Weights of a small GPT-style language model, trained from scratch on English Wikipedia.
Training: a variant of Adam for these matrices, 458M tokens.
MLP neurons of a small language model. Each row is named by its layer, matrix (gate and up: input weights) and neuron, and shows model dimensions 80-335. Each number is 128 + 32 x the weight over its row's rms, rounded and kept within 0 to 255. Numbers have three digits each. A neuron's up and down rows have the sign that makes its largest values positive.
After each neuron's rows, "fires in" lists the words (lower case) most often at its 100 highest values on Wikipedia text that the model never trained on. A number after a token or word is its count.

L4.gate256:182131126136131132148153176101115089074166152172128130139134130157165110122107119140112065118089133122114159095132123079145096123091168117158149098119127106101166156102065134135170162117105115078142097100113160125159156080143057159173131134091176117099105107162108063163167152102128088149118156117146158108189147131118070145140159093126101176126082165204131089160126112120126181168178174158100154107051172129187159136162185121129122119123089159118147102081186137084118158084140114082078154101144071094089091190110091100127113132145080098156146125107184070136111139144047140137133165145198143117117143087136068094130176154082084141070130120119077218173069134106169110100112155101101121103136147154060151106141131128136129172138128162063123072123074129126088119163148145
L4.up256:132156123059094139076147107187158158141089126138085108121185144119135106123116105111208115125174119155127138107125160197134073109161145124114120137140114151148123093123114207122102159120126105117115102155085144174100148126121124128124128109125133102147133161140127128122150157194069109127147104137154168106118168157156166109116111106115128186134103103102110168103132126120128151118165115173102146086093075091174125080174144133117132124175104061117130120133168053133060080159084102150077131210150148101143070063082145088103181166115155089137107152096064103088103094135173116137112108122123160109133149123184081209134135159138182131114172084153125059128145131168131154078143169123147122126124074145137144139054114104134094108150133123126161200149132147126149103109112180
fires in: "held" 19, "took" 18, "began" 14, "continued" 13, "started" 10

L6.gate182:115119169126170108143098137080159136112086151099099117110145136144149123130123107122099118165131198096108128119127141212137151166109120127107140124058212097185095119148141182157123168152156120142130096136129085148141148155120072159109119098179101098154125140118104123142156127097137111110141112110143141103102073111113140112105102144145091194162122135198110133144158158090123167143190180165098106152124162209104106159117141129121129150092121149173133154116119160101143110123134137091154155148145058171147133161144075052139109154147133158165062170072171128168118110170176132104122162130118191141128116113130132096110213152125131170059121058170160154155096096157146138158173175045064142140155148167101135174093123158104153121129161186098096154152110119122125152146164130
L6.up182:144162076109192137108125008113091145083143152094091074134093182136079137167135183119104152117125100150114171086158142072130092142154192130121129099164091147111158099162081126121115130094118163123123101161110135148100123171135157112132143156119139145198162141115084118146106143174093130151096110121073087084122158114138125160106145157213159126088068134123118145168115154086145126118103122178090137121209095136121152097133119147115120167067172043078146110108096189130169120148089126159116149145148176140164113115077149151071099091140155164131122098150141088117088112108178120189150106137160104205149148138144127142058164131083169115170112084163132065120127096135156100083097134146179102129108106122179115129141142103096165124129127090133114086167187082132093133083098162
fires in: "of" 61, "oglu" 7

L10.gate888:112114079175097170065100129167131146119145171094181146167122147093192129129162120098154097136167102113153106117148127121109151127126154098118139156150156139117150137155135069148197106161197199150097219129088117144151130135090110125155158153119196098122119142189119121120127136100123094136171120124093153126146076111136152201117149105114115102106169119149085136100187105067129138182113135174117169199156136111113173092056145177077222087111140151152110156181182140095119153126097103126101160076132110154096145089145125091098075087152169125120120117140149069100067150198135150154130144122145184128100153118142147147075170143141153092122075178103104141148062124153078078097132112127144115115097135152114128092094163133104160128140139160126182162072135112145126164076171146
L10.up888:101131119167125075087100156148127147109126113174163111141110109101101095158142149135151135108118208080188105076073139134144128110165062133088106158162127160117144124182091113119124097076108149106111117112099046079129121140080112100124121159197103122123108128135089090104160137088126110166175112098123118128085078105185139139120110132168149132034044128143092172099079167103102146135107102104112131186154166115140121114131139210120123164126175108097150101146109096186121143160093155157120074131072171104150187099111128115100117202126139120202175091148201133076174159108143181137157136064186161132096109172162190142115102140099074133179099089093148106091102115179106121098113146148126114122085130118132158125190106128121155147158113109118120093091161128109091159134109140
fires in: "to" 34, "was" 16, "and" 4, "bus" 4

L10.gate550:150168158118164189127117099141097150112135136175133148130147178127163114060181111142198123085162120084085133154087110153205178145134182105131159114073148140111150143138074121160144147107160128174197142107086134141118131163127067103101149142098128111084153094167173121170140128163124089143158126110163136187162193122112156104156130116135111137106159125122185089139137174090135127125111110062142124150107136090150157128137157100158115083103150034139142114154109135121144116096112105173133195103167123135156105106133152077104202080094124163119148149151112137136172137117137140139138108127181123135118174186142146129120152161103109138116194136084145108133154157147131064151149142120108107110139166109076168169159079149063139135152081121074152127110103144146146135079136096
L10.up550:103122115093160123100108092071138179099142076125146136045144121147198079096160128117112178096140155137125124118093138149078115076130093140120052082078114182198118091102105077113145167107109132117104122026124176077172098150075141112129146166124176130079098111088083131188104166111182062169072128127200122143164061156138122097091106089100114059108150073095199109067077175143085091144128121097128144173115136083116151103139105116168179155103137126068102149105121094132152094141156163125110091100102095110101119076105118054126136154130112143087128142129123106150110088117120143141170147085139103117123149130128102133162156115174093196193116059171111119175115080123078130165163120152158184156107163154147114100106147080109136121090172153128137152138117098184153136121104084
fires in: "to" 58, "then" 8, "and" 8, "being" 6

L10.gate12:151176159176172150131174156086171091148169196101140193075151134068136152149187109135159110113086155223121111090091127128100182131169119082161141191085151156144172107129086097127152110116163124116132107115145151196122108149145159129141140100119087121135111162104080159083164120070154166101176126125132108108103098133142111082137134130130129120097119125068126138102126212118223127191151097143123188195108056130110201115110075163111168155162122184115154149093151152137126127163133121089152147134099131174122099093095173097154094101151145135139131149176133084140124137137137151125113135164158157140119137115113125102106141163127155120083087188123130141117121119115160155110141057154106170185148133097111137056085080120135116187101183140125040132148122147109135139116094181
L10.up12:088094126176057142091146127122093112158111106164129153136111073131120139153095152153152142118098136175085163102095139114133156161178099130074118079091133133066099095083097095106165086134107172099138140134195183112107153115088111113125116145141104111164109140142097213116133125098111121129083102078129157090112172127148114111077133167116108180128151137092170130159118139184117114098065096122155149152168135106151079105167120104143194083118139073117140108128080134195119106136097107123176089140171183121149157106122109152119153132103131134124105159091129153161154188145136182115139104094106132116135165125121162121181132199071131158148179042120141126125106153133202065141124146063157104050153096153138166082152117089174110112111131124165138094124165127188182162161194184
fires in: "a" 96

L10.gate724:084180183157130108142127101155140082083128144205104129120101133099180083025179160150124048085111138084065161118080140164184166151120069164172159095105147099133128133159130101116108106131129171152087151063129056132135116162100141102105177146101187098112100125124132183128113095118152136160096129163119143108202120113142136105098085142165097094100094125130127149123134161135119092101160155117116114076102131122107095142118157099133141133126102067163134135179074145135124103149113125131091167122111094130133154152141152127156123144152141112161133123173129092088172097151071120096117089130146160087048130127115178126153189195130097115101086104071127065171117080112153125124128070106139120124151108132156131117126122120120125112187136115102166170105172106135139093153152090
L10.up724:131181115145168102153107118138140121097089140134095104108145128108151053076080113129154063103122131106132146114077161099178126171104126176155143117123165112124129145161118069190160125086141126087124129173090132152061094155049154142139138072104162173125080157102128112100129118084161113193103134130139154134152150172162099151135137166132155099129117108192148113080190140127147078145130132166107098136166127121067160196137131188100127162136124136130096142123158219090100090155167034101109224093095131149153178140134096161158068128120140092157146111165122103135088138130172116146126148158107179093108113103100197057148204205158146133128133092071111140166129127095111120154141103154142161178170146135121127153159134126151153103191142151086130169108136156101142119142120089
fires in: "an" 82, "anti" 4

L7.gate312:066142074151106124174140184147143153193104203155164163084161124126148188143094068150129111132106110179143122194119128114127154191126113061179120093130180155111108155112122123091156086144109095182112130152181151073089088131170133152208161125118146136116124148153147130174077137110120184119144181128109104139102124128141125147091048120115167134133126094142152129126138138054115113178139133086144145106056179088169104106133115128134165100135189119135124079128115128053125194076110081126108125077166124131163120098107087147087118145115132123138096084162136142044134148159124079151101171098149112100109140177148130123108076140153072139139148125167120161107140099171138163116108138128065113083116179153131105134195105161074104138147136106178105137110118145118146101106147098
L7.up312:124121128110129094120149120199141083150140143125157158100111183099173114201088138134174110068154075127135123124137136169068119118127141069137068098080118126085133138189075151121096151129128150158164136161122072166156138123139119051172109146154108118114116140159076121149192132121137178123142122172167150165124126161158146144066130133148155133152093101136120136095096123103084096146152180122079131127114133165115120139162089148114106126111144169073121100150122150196081164083123195200176119147122118179057162118110155130159173159154104089170094175237084148110144184135093151109095185026145072078075176149078119101067140109146113154128102184119098096132069148142111132127123105163128105116094081137135139146164043144109092133112154100089144149182158133132051188158168146
fires in: "that" 13, "and" 13, "which" 9, "way" 8, "over" 6, "to" 6

L4.gate528:158103201164150078193136088158104119125076156123138117030067129151181184114139102076129076111144132051119116131129086139151077153114202145093175123096165133132184094128155109156106106107153148148124198144140162110122118142115106109125055128114099166149149145176166107116105127118129187106076071119126157178113064117194100197097138099187159194154155046165105119120128118096154112133151116128071104173116091108140105121122145161104087119109170152088120155121132105107129109071127164160169170097120114135116132133139170121122108145075144098119134130168141149147102152095165103111110141084146109124152136154143166115101125154143159146096116102129135117146173088180165091121167173078091081069118092185079137134110099170113168094140139106160098118197144145159082090171083146
L4.up528:106153147156176135183097087173089150143131097135192113070125048165181125130110132123117130095177176129138131098190131161107091216087162153122189105114138139165142064126135135169133148201113069150140155115072172156105122125182098077113081145152107139116188101155142142107171125120173136099119083140109113195103121155080142147102154161119122141147152078149097153117147181108170145122161144120128180090160132132160157136134109161152124136148112128083102122087158078111154197129137146161095153104139222144188151126117147146070130048098057105109172089146095142162111196145124126144091173114126148155158185135123132107078094101097148096081127101165150101163113141190168124153141137100106133078097127146134099133152158105133134109133118129150165129191161149138087092159111152
fires in: "both" 38, "tusk" 7, "various" 5, "four" 4, "oirat" 4, "susheela" 4

L4.gate440:184164138085103110104144135114100125142193093138147165116163089102145176153144057143149112118101147070144078092120111160139109141100173121141133083151177076058113185148153133159147151129130111121163129132121122176099127128159111131127132148154210097173108096145105058083094143114080117119165129161132123078118100138145191122148180126165108100139129077136085129159106122182167122151173157161071142135131136137150110154149164110154115089125091173142153157151128132106166131082117175072121175107015072126087146190153160117119119100170166125109140140109165102151070050160114150081171077154163114129088156085170144097115148115108129090103138094070134121137169080123082105107129090106129139066117153159151111135125133155151153185142171172126186108168152118135157134093114130
L4.up440:199184135130137111127104127150127124140136150150199162117136050169188160073146106166130111156121165110136108076150125120078149128122122112106137127124157080139091210129053111149123152106099101135104146179137137139144098127137126112132082170181168102173083121172151107138127121095129098182107081113100026115112118104094181153086127110133067087115120068157140091143129118120144142175162141140093124087160225135199169094120113121134153143094125135100128143130139128160113116160156139108128155086147129126096096169111064155065126136173141147083111089102147111100047111203146117104084085100144135102137172111139164129088145051174168118130098070076116076118114117124119128145104144099164076072135132135130115120145172177128120155172159105091123068113202161159105103132174157
fires in: "of" 41, "floor" 9, "interior" 7, "contains" 4

L8.gate653:155090140142109136111114166107112120099087112148109156152088085139108148145137167127155093103185179116090085084107155151121072181202134119122084111107126123103121173179128140114137114090156074141171115129175046135160097133106119103165101192115120138152099159112147122153115139120107152149131058086140140121117106156123123121093138100106150178194116072097101197116123084062114068098125104145135150135150118152094185168073124093137183122103134108108112113115111117206074183139127169139201079136130110120084183135107076166101090131180156146085113057208147147121134144117129128115134144092142108124098135199145196108070159149205155102134074054113092144077104152087071148138142149124112094128143141134088112130133119147141147086126115173135142113207173115070113144181139145
L8.up653:138154189147144088124131124112105129150140097146086169156163079140182163196132125145127167149150123061123163100155105118168066134202137188170106087135163175111137092141118196104135120146163129119119184138117116088124158123137100123136134168121158099141127153135103094164129185140110125182101086136158125088109150147131183073212129139179184160115143103149124125036071141146135102114179082110137119149126105166170094173198114088115134124137183137122091079054119146181121129078097072146162122108122076100074169153131173137165143146110184135102119131094132105127132125127165121084163096095095152098130156111180148147096129142128148093133160151131099104172178154183153133135201128127108115137083117153102154153112134113169195107134111106152150116154139154198132109116130072
fires in: "of" 31, "the" 29, "in" 5

L4.gate347:164151146125165124132149124100101128165088126133165130177152143078182092141131096138172153094152180087144129147199098138191144095091115035151137075107145077170099184123160152126129111117115166212123190138080122123095149094167148126143130149094128120083111186146150136136071102127148167184120188128176116152145184196140190170158193120153166144086133059123150147155079111140107123140133133132105044153146163123131137158099122109081097053089108177113158099111114095184119180132146176131151131152116095132093092116126110105165109121109153073144066182103107098101128106121057137142144169090145149130123198137125069115108125096123134136100149134181131096145136118152132097132099135152103086073116103156114096162143148130132111112106081126174147164116090106163127095070146141
L4.up347:080139109119140159116136098083120164092124110107102182082145126135112132168114136149068102127142133131132120133134135198083146146149134066112144132092127106065122092209121129163080156089133150153113089118130114102145167096085144101100138123135129117115088126137121083118118118117081156109140136125151102056141136122141083161132144140073177101179101082137134083121106113117071126154059114148136074110131133125138122161083096159133170127109143057162164096056097083120099184140120200100111110134127077147087130115079137104173101182145191128096109134119106121125149150127123150096083156079195155182162193137138097146142122097071081099133180148084169107121159173055122095115170066118130121123116157113148147057095145122134077143122191136122063138162145171144106146113123138
fires in: "that" 27, "to" 17, "during" 9, "when" 5

L10.gate850:155106168158078116116139149066146107146139141162173110085175116105174107141127157119163195121114099126127133193158188149105151143099111194141160143062124150159099132161133096117067059124182120099133029114116168162119134105138106174127205099124155168126089108109089130091176134129107143116058109155134118169129147187140138157095106168091163108161119181150123146146144151086128125128104126104210186094133124131087127165210141133125159097141166154208107167142074141134113172132124105147154185091141059122125088088190125137133133114214128078100141096067173093113042101174083110160174131134098132196119170084114161102131111152160138183140144127155121158130143140144114133157099102140094145167054110140118063146151138168162200125167119150125123186104072155094147184139195171
L10.up850:108119081143113112111077135098132130108138110125147147124094094130122060140160165108162093094128101126110176083146106165134076124170116130096102124092151146125129132087030177160116133059113113092192155105135093106156153151086071132192179146115014126187157136169121088120101116174104140111099115123170097136136101142145177142101097114150148155120165102132131091076117139082161147112099107114085071174148101062166116087110142143127156133167178103074124131082101149143149108171093127186156133082156165149094219116050125128176145139159094111149182140063123114159142146134118179104223092095154107099131149063188106175091125149140123157135124121125150179148156047077154142154191129109116148116156097120100129073147180161085129118134111142137102143165198101095142187124091103
fires in: "the" 48, "of" 7, "s" 4

L8.gate1005:155132142064133119183112148120132110101151160132096139091139154123116197118153138092117179126104135100129157107111148131157127092178109105039132134117120145090146153165132052165136058062166082134144102125089131118096107112166117140112115140181152120134122109155103078106045076112189165115129100090083129164139117150093087145126154115192104155096139082143097143114140160142110104134145090179178141097124164136149174175137165135110122092076079110167130125162100155118090112054169145167128178109176123078127194093148149145125147086126134098083154154099168068199102142184112149085181099128067131139119111157154142133077157154157115147093103159117126072132184099189125127128108092070096122113159110105093218097110144098142111118117094138083153154186135162188180097096160098
L8.up1005:165137147115105127135168118181102122107107188154113098061179137165128171113118126085102086143099109147162131069131126109141089136149137124144150070060079112119170156132152046093120141146129126114133159128122088133118170116066106121130145166159109132172089119095130063096112138071135155129155090124119127165122098109124078143144130111193127132071095044104168124095128146148143110117175081183120089126090140123124122092084142112088130116148123164117126161157149160123118168059182167145120139111094130097180203078166172165156133140095160103148184079111203096113163111122122139099130100136040075157086121147133122090102134152157110110067079121128090108142187084119138106101117133142125090114188119094117105136133155079161092156188151161133073170093173173091105080133153128
fires in: "some" 17, "many" 15, "most" 13, "of" 12, "several" 10, "few" 7

L8.gate498:115136172150091077130126194140113138146128100111112136094093073135106172128127150098159102097158147113106106163064138123129035148146162116123090099113115149113124084127086141141132132091118134096137129135143154064105089169117170175155146151125121142182143065136141072184123207132135083080101129117133148187141120169086165115092134136142107177121150106075110105125160189143132109129149152138201128181145121106151115104107175155065090091105121126096093075126075087129087126102132111134123109107095097191089144109107114131186126206142122164160129141083191125158122132084150114092153153074136149134122138167115098155107169084167129158151122109141147111146135052152141145089138121060111129122145112101174186122122081136199148121200161092163088080092135070179157056130067136
L8.up498:189201112177120095146111137149211093052167091093164161144121199144136179130137118120124127179111098166128107064169137096154102138161167111080106202139096111137147092143134139122164154112124104143137129088086085135089154150132087093188091111072151158098100136107094119117094126133119151116163169137122153116085108070159119176158116167097071154163141107151139140069110048139120116118140157149112172143161149148186185121083080127150114169177113121132077039102108097079110155165102130128140109150168124119117183145178145123113114097096126079141105131118155114130193096093145149095160125102077202100093097128067109142130139097138137217105096183146121189098134185119123126118115163193119108136176137103076100183119156159109096120161137140126127180156118094130130043132094164
fires in: "with" 39, "to" 12, "of" 8, "among" 8, "from" 6

L8.gate338:111166128154182124117194136093094101133158119113164130127140144103144158153043089116119169143111146103092078171118131110124135162138115090106172123082134029126144120104138135158188126099188140105056111167135112112158099140166100105135107176109115137130159122131106122094155120095142200128098111057186134088116115126135135120125144091154107127130143092103161163085108146104094102119152119143138151064142141143129113228088173167154170139148122196141202107168058093148171134125081075112108137121121083093092138140204144066160104148138161044128048125087115079131138132145050152122088080142108068153136141160139135085132143120127129098084127140173110133188144113118108122084187096162117075147156101150101117127150114100082116121176051193155058090083085117104180095139153138
L8.up338:157131098130183232143154119133080140131193137098148138142109170131094128142105166134045121142064163131203110074132150127129187118138155115131118158108111129105177082148100081118137178103149102090128063150088143107163089175107141059111158152101090083091157160139141106141137147135102154161068120154192128146155084135143113136137099130139141128139124128139170097102048100094155121154126069177143112109126175149090143111106181166143088135151136132036125076087093161142103129107088083184143072119132158115117159144117138089183104150155085126158119151103076164142118129135048138144143076107148119158096073114171151087104122112126140104104097139130121140168169085137141173129139167193137137097116130063127109131129096076096155167108093158154046095113184136130160115098144113
fires in: "of" 26, "died" 7, "a" 6, "merit" 6, "couple" 5

L10.gate792:138097106085153154093139132141123100181147110057162163082135163104069096117125126136099119121090116111101184133126157118155179152157119106130144146074188162097122172112174121161166212149098097123109139133120116139195119139142116152157118109107124132155157109170158151129060117132115149177149138120079104132154141194146129110131109122153107128089114142166102141134124135126125143121211170131138168091153109148098169193112144193127183229073156135160192135104218154129178137129161113127105182061144086114146112117149124087086138140130130047115142201069076149183078100166080111135186138106157101214105102182161174119071174132165069118094107117112112115151110154122131104159170136129082054125109159088121159097096108129095102173152154090119133111096117153132127186104108134
L10.up792:084125115096089154122155117099172100096084046154129172123177104145101092093195126179127197131131178117143103161139136147104110055153065175154120097148126141146101148144121151182170138146137149079156159101118189197125105059110115152127122150083169162113184121124145135107151163136140143069185157111199025078128125125134122093095132090171104121138177108111151108101106171083085048102125121130113150134120106076146100154139098089144124117145152107132122085157095167115083119178030154130131110095128127119098120135136140177140178115131139122097207107092097129075096136093136130198127102110111140070130153135137119087092153135115131164121161092145113155116164084106061085129163108081141117122124081043096195093173149149114105173061040066165152069145117100105166074100111151
fires in: "was" 63, "being" 7, "were" 7

L8.gate976:145076191223139124082147146098130106132107141154168117144195134110119103089146073155103133119154214136137127103136179133153122133150109113113138130149104086132142155119110145119130195156149102170102148049088148113087157080121133172119106114129098075118090136162066097166114114162069159143136083109126056188097164104085140099152114117128119105118101123090125123094155183142104124113143106175118136110064191102094174115082087136121179140114193168140113147136116135085074056159080081099129162108154091140115113194133121112143203117140145078204094154122185157104143148147093201126107101084071155083198081101178113129115176156075143174116096151150133138151150159136137140122060156159104122126082131117132094108113175110137141095114118116147058107118153166136149139096148102
L8.up976:197200153143146179115112197081129086134113073148105089113091111145150098088070038103127142133139121108109113157113144083150135168143126127156122084196122100092114132128129170122155129120121110152059102121121138172149085142134145168149129129130117119076138124149088154054053117171064107123179134129128132170137124117067090111178121077095123147142127127196107140127165189120068155152117113080124158135103106115109137142108124144113107126157147124150148159115174120139220110203131062167091140127121139085105119152126154133067170134142148112111140200156201108167120149137183141108083094128128144135148102116154149147151143111119152095103180132111089174174169166127124140154168119116099131146122086131049126151108149133148121084122106136099124127175172104131136152116131180
fires in: "began" 16, "started" 12, "finished" 8, "was" 7, "career" 5, "years" 5

L2.gate39:120179143172137116141181147151126116154180103139078147162108129140103155141135164098089053068140140101079116170134176153107152191192171127150120119126165091082077171095116159092133150184088135094130197065111115144119134097161131117059102131106087124152117163106115120143171116108103135106109115079167189198138146142156158147161190096139159205110145116144091170125181163130140057106142054102136206158123136164090128192129104111110126171159099105096140100160110187135140115124151093148088143153114130168160198135154136131139151103075152076172155056141175132099142150105125111187123170166138143160117132123138130197068154102168139119098098092098092097121125126123117147084156130136152109128108102106125118141102108167134134133114133155173171145151199097137115139133138176
L2.up39:107108133183118051104137173170116156160120171130125136092133218143140122081105201040113068083166133070121110162109073105143156123097145134111087147128071183102088144126113163130147121141123105114140118076156083131100127137134178137103118087134138179111189177157142092130176171177138120128109141142136138078100134119124129162154165133155153135087116079118166080075090176151149119099088111119159149119093058197152095083086108180109115126170101135194161114167156136115106094137135019163151147193092114106130172121146095137146100125051157210155148104121227142130140157129158123088112147122098127141044110133131127133145168173136113106127097127085080146064109107122105119139154141123096130157133097110056149143140078174142147130090107152206156138148141110142124074162111163
fires in: "state" 18, "federal" 13, "military" 8, "philippines" 6, "marine" 6

L8.gate106:123119117127162073047164142118072104167164183113140157135238134140105145166092128144152134110148110129110176111150142105108110182211090154128159123129133054045143096139101143138166091093154143145162159097139114091118137171095104140144123214128121130126108121120175096152157159123167141174117132087185107114105105125197186107102061114149118123202150124116150154079156142162132116100134166141121113075108124107170186150096123120115139142154128167127139105100149070166117104052136112148143053197077156113152127165113125137144100163151187116137089129140050096196110134132162135098138169102082123110078151079080148071100169146130114155146133139136042167115108149095164106165104084148127152157074134152138153102129135140136081107138096129103067138143170121122138096140112063
L8.up106:237131106157130115136118099188107121111151116136165086152133184206164118114119122144091171129137137139132092104109178157134142132203146179119134090181170144109095126099096094062108166100091126113128164120143119196143151128103076110159111176156106187123119077117150114107106143133139149126106120120153083123084145134148135137133141059114108159089113111085103121162117090148136116107194093161148063103130138154144195067127133157134119154147137077178107142143078082193122139111184114147120153102089135095154155188154156125121095113130102121119169127098087156159174139142085071095159147114146111148133108123179108161111070113139116152130084169132127131150159170161125077116143146138117141159068177054152104091079145122126114147138118134130119138088119121133094093145134116
fires in: "the" 34, "any" 7, "this" 6, "some" 5, "a" 4

L8.gate930:124131197134111108174136158148161088119157159128121122142136081102149132128112096124120204117088166122078160120156203097137159162114116066055119146154164112088194127166120093126126111078159103126113095109156085130148139157121083111118102082157116088108094172110106191154103186116123169160130151069189096129129096176144137174132106145098124110166119122070138126096131156155135127164152105147113127140106159164160130158149104170133134156088107112133131167098152144140101107166136116114104079092088115145124148112152134129144075156151068135156124199116162158158148056190166157101121112128171110152151117144117078150135123087108169165133158166137149105157103131117185085128093088091089163135188113136162127146155000031138131143127128108160094104128164145124127103114123086
L8.up930:166069146117087114098121120157165099110122155129141153136090105107144177167153079126157111216076073102111141120166097112131103108118098215079130086112149156138069169095107140107131090107157123096153123160151093151168145140091155164204142124182103137119125044115104138153030181120185164099108131188197172147134159147104108117052103099128149131096096155128170088170136122132136102126152116147140130151115208183093123144157146134116131116169073126123138144072145140192149130101076190182139157183130122100068146107122129139080096082160152066166154129076122146133152094132171111074091177135139172158136136131111101131118076090181112122106157129131202088124120123129114089108121104179132125027115151127133125154141140099136096159109089122129105102097090112103141091158113081
fires in: "a" 44, "different" 9

L10.gate149:151121126127123132186108135146134185074081129138140128053105093134159150117136137055106113162102151154120110152160165150112134093184140153111136107169163125173086111118157116099137087129156130081182142100139106054129100123100082156166187166131167122148078118162148068109110092041112175109030109135132162170135148155145131153124100135063100170138086136128134110165131157139169117126161142097092173124116129137064143136145137134108106180134199151083029061152088136136213143100080149098134101101091120108116161121132140051155147127199122113216208135148107124122176182130110127104163123143099122156150125115118188124164184112162156139139132142130127141150134072168121138124175144103125122089063209160110159106110160126097172060110113147101138147145081112077151087105123130
L10.up149:147157202117111061114044137178183137179158144115083075143140063150125156091197161077104107133179095105138099080142110058112038110125185109096088134116140096153137169113131106153139145175119116135131142173127120169142123133104149131166212126140153141175178136144116113152087166090087186127130141192178138162081113104141161111170079140141131146140052135154153179076087112055132058173111164122091139141098177142147175145141107191139099143147134138068113089079128158114077140133148130112102156099121146102094203153075138119080133123157135124110112091130124150169151145116156121091105180157153133099179123084201148135060182181141097179132084171099107065151152113088120111094153127107109114170111149155154133163104086200153142083154106157129105131164170168110096123069132139
fires in: "of" 26, "and" 20, "among" 9, "over" 8, "the" 7

L10.gate70:124140137156186116105156110108101128134132189141052125104159090143148164089136172127149078164151172134179144097064175146094122138132102162131093154117074102133120057164147104190160102143107170097119156148080110171101133152154153139132172144173081106194138157097101090045114116154105189134103072154206104080141153159169148137137131190097160110131103103107192178153135137183165141142108080098109157152106090138131123162050100092107112165049058145110107080161146134166138133081190147129105065140145106124115199139140166120131092090102166144116134106088161083144101141149100127103116133096165091140108116130113124154091139117169116177132061097130118137129134154075118073168085115104116125126136136142140110112125149099101144097189170093065100114098124160071149131122109100
L10.up70:110198069145117154157120137157115112102112159147117202138138084085138114135081134177114072129088132162084140139135123132185155117114127118097153131165119167114114079075124084149083183114066107155107100111076115110127084127097136091113195171078133160172098128128168077179169123142155109155174142110136148123194124142129137156137130140085131132081093160107110137163130121101146115155109075119156219146084094082157116139028081140130090167087152118116114169154145173136126123075121098120140161120128131109117122062107142105124127115105116065128190180123135140087118081158155142180170093170170080103116144135070112136148167123130166144153127161150138134146126118107165162141141117184100091141176142159101176093132194139138113113172097098114120097104115074110182129075164136
fires in: "an" 48, "100" 5, "too" 4, "less" 4

L2.gate486:131164172116129172158102219226159124084084152131136153142134142096141114095090059176091080143074129112121121176140125121102110070148046120072140122087170124138150121108120127106119105179136092136110142107109123132157105130116040136094163145123148122108115189142199153126135108198091208144123165153107115153183153142104161110122133092175175182136089064132111151148085157186113132120095125141147126109112106107138141090093128110112132174129113106112137197167098133083137111151095096136150091123097149104144112120124148104120158144125150084158118104173115084113118096148117066150149115126145119099067101079133131159169127091178118088151147148133120108081121163160155103140118119119131150076132088100128160164147053115112088118122155162147177147132145094149038176140098156
L2.up486:098158161160107106114142149098117139134145108062100123157091139150143104099150130132168114141091178171141112121033143160123158099169137096145132118179178087079105111114161136069168106127116138136111104125079158109121119132161161099015077116117100145078136101148181177125105106161120114205120103099105110124134147148149090158132151136085135117127128094061136161153113137071106146093118116161081125144128136181110142103119132152063145146105054100179098151168093186170121101138144133130186204097136106133092122161116181134155066143185145135162148162077120183123100130156106110088049135105154095098114114137141193095176187135150121066132181103103151156132138153112148100122113100101138140167151066172128109104101131147146122172103143058125162095113103087096140099109093095
fires in: "into" 33, "with" 11, "provides" 5, "jonathan" 4

L6.gate1017:182145130095115084140178191094119159185104156133093138160113119131188116145125101127120129121094167103118136111176140089129095138139111184128140090138125084140101135123128094149159083109046125201117148163125142056169150153156128143195149132160127125105120126174172137115143160124161145055118139087164206083156161099150142155090141109145122125181156104152119144099081101091145075136151161089055079155097159102159100116155148134190159115079129067109173110085126160118092135128160148115160128168159121122099123097055139097159114214118158081119069103163144078114133126117109083112100134166153169142135161100111132104116111137132184188154156112108198117190128163102069153172159112113092173177077093125128165075083139190096166096138137127125146137097117168154119135153086101
L6.up1017:083167136119111113088112097172091161103147125127109091152071117153123149119109119159055130105078126154198139089103154106103138088121133141144094045136115103167088095103145123107129144152115149126074115091053088115101161141144143124129152117171110144150141088104153126152179116122110161152123112129065089140096083153116147181120118188081089159142138175111171157153141122139126144094098107145213180158144105131135074067160059070172118132137187131106084098188140115130141066106090163164105121112092177127177148199125103148129155119136185109085123079165144173129145120080118141126142062120129117157146102124111162130076194069128157101125151064080120113129188101186123128086079191133200070100173086136118111165098109123133112115100106108147095117096131092078144122120154110
fires in: "of" 30, "below" 9, "on" 8, "opposite" 4, "declined" 4

L4.gate280:135119183141087121113167144098083091175128138126157113145142099107180122179163074148107086169070152107163170082158144117144117146147077119173127090130142085085149089152082108149163133168156147179065145182150109113146185167157130167109101148164115117104113142136091142128128124108174145175149130099143100053106109134155163146123165135166126154111120112156127144124123109149144148142139120113065153129131167155095128147145135149129124135161141112150166118113119173096145118165091113112090153088128135122062091145122127116175115101127140099107071121159149128136103109163096116113085134067160165034096141120134104114058179152114144136153160094098112108211180099127122141128159148111115140148105168083113107108125142215157078038112103117188128166167112140134131119155119101
L4.up280:199084172165134059130132147141090097139136139094182137094093092175106082109091098129115133138140135142133156112159136169107123210140107109127116158151155162117125145134105137100142141130114130121094093166185131092202098144124117146095083219099155184111164186148103135141107093077126098150136118110174162131139127095229116162135097136157095086198143148134081099118121158209130100082136113128159115165093136188118174115079130125161145137090129077120143138171119213103086093160172081198152118110128160149075113115119117111127129095146119059121073122116095169123111143113074136196127168176123122080095080099092157134114114188133118167149151150078110114153168169105059124122097136082164087104132157078166087135129161140104147143068115100129094190132173114134111156174093176
fires in: "an" 31, "her" 17, "his" 14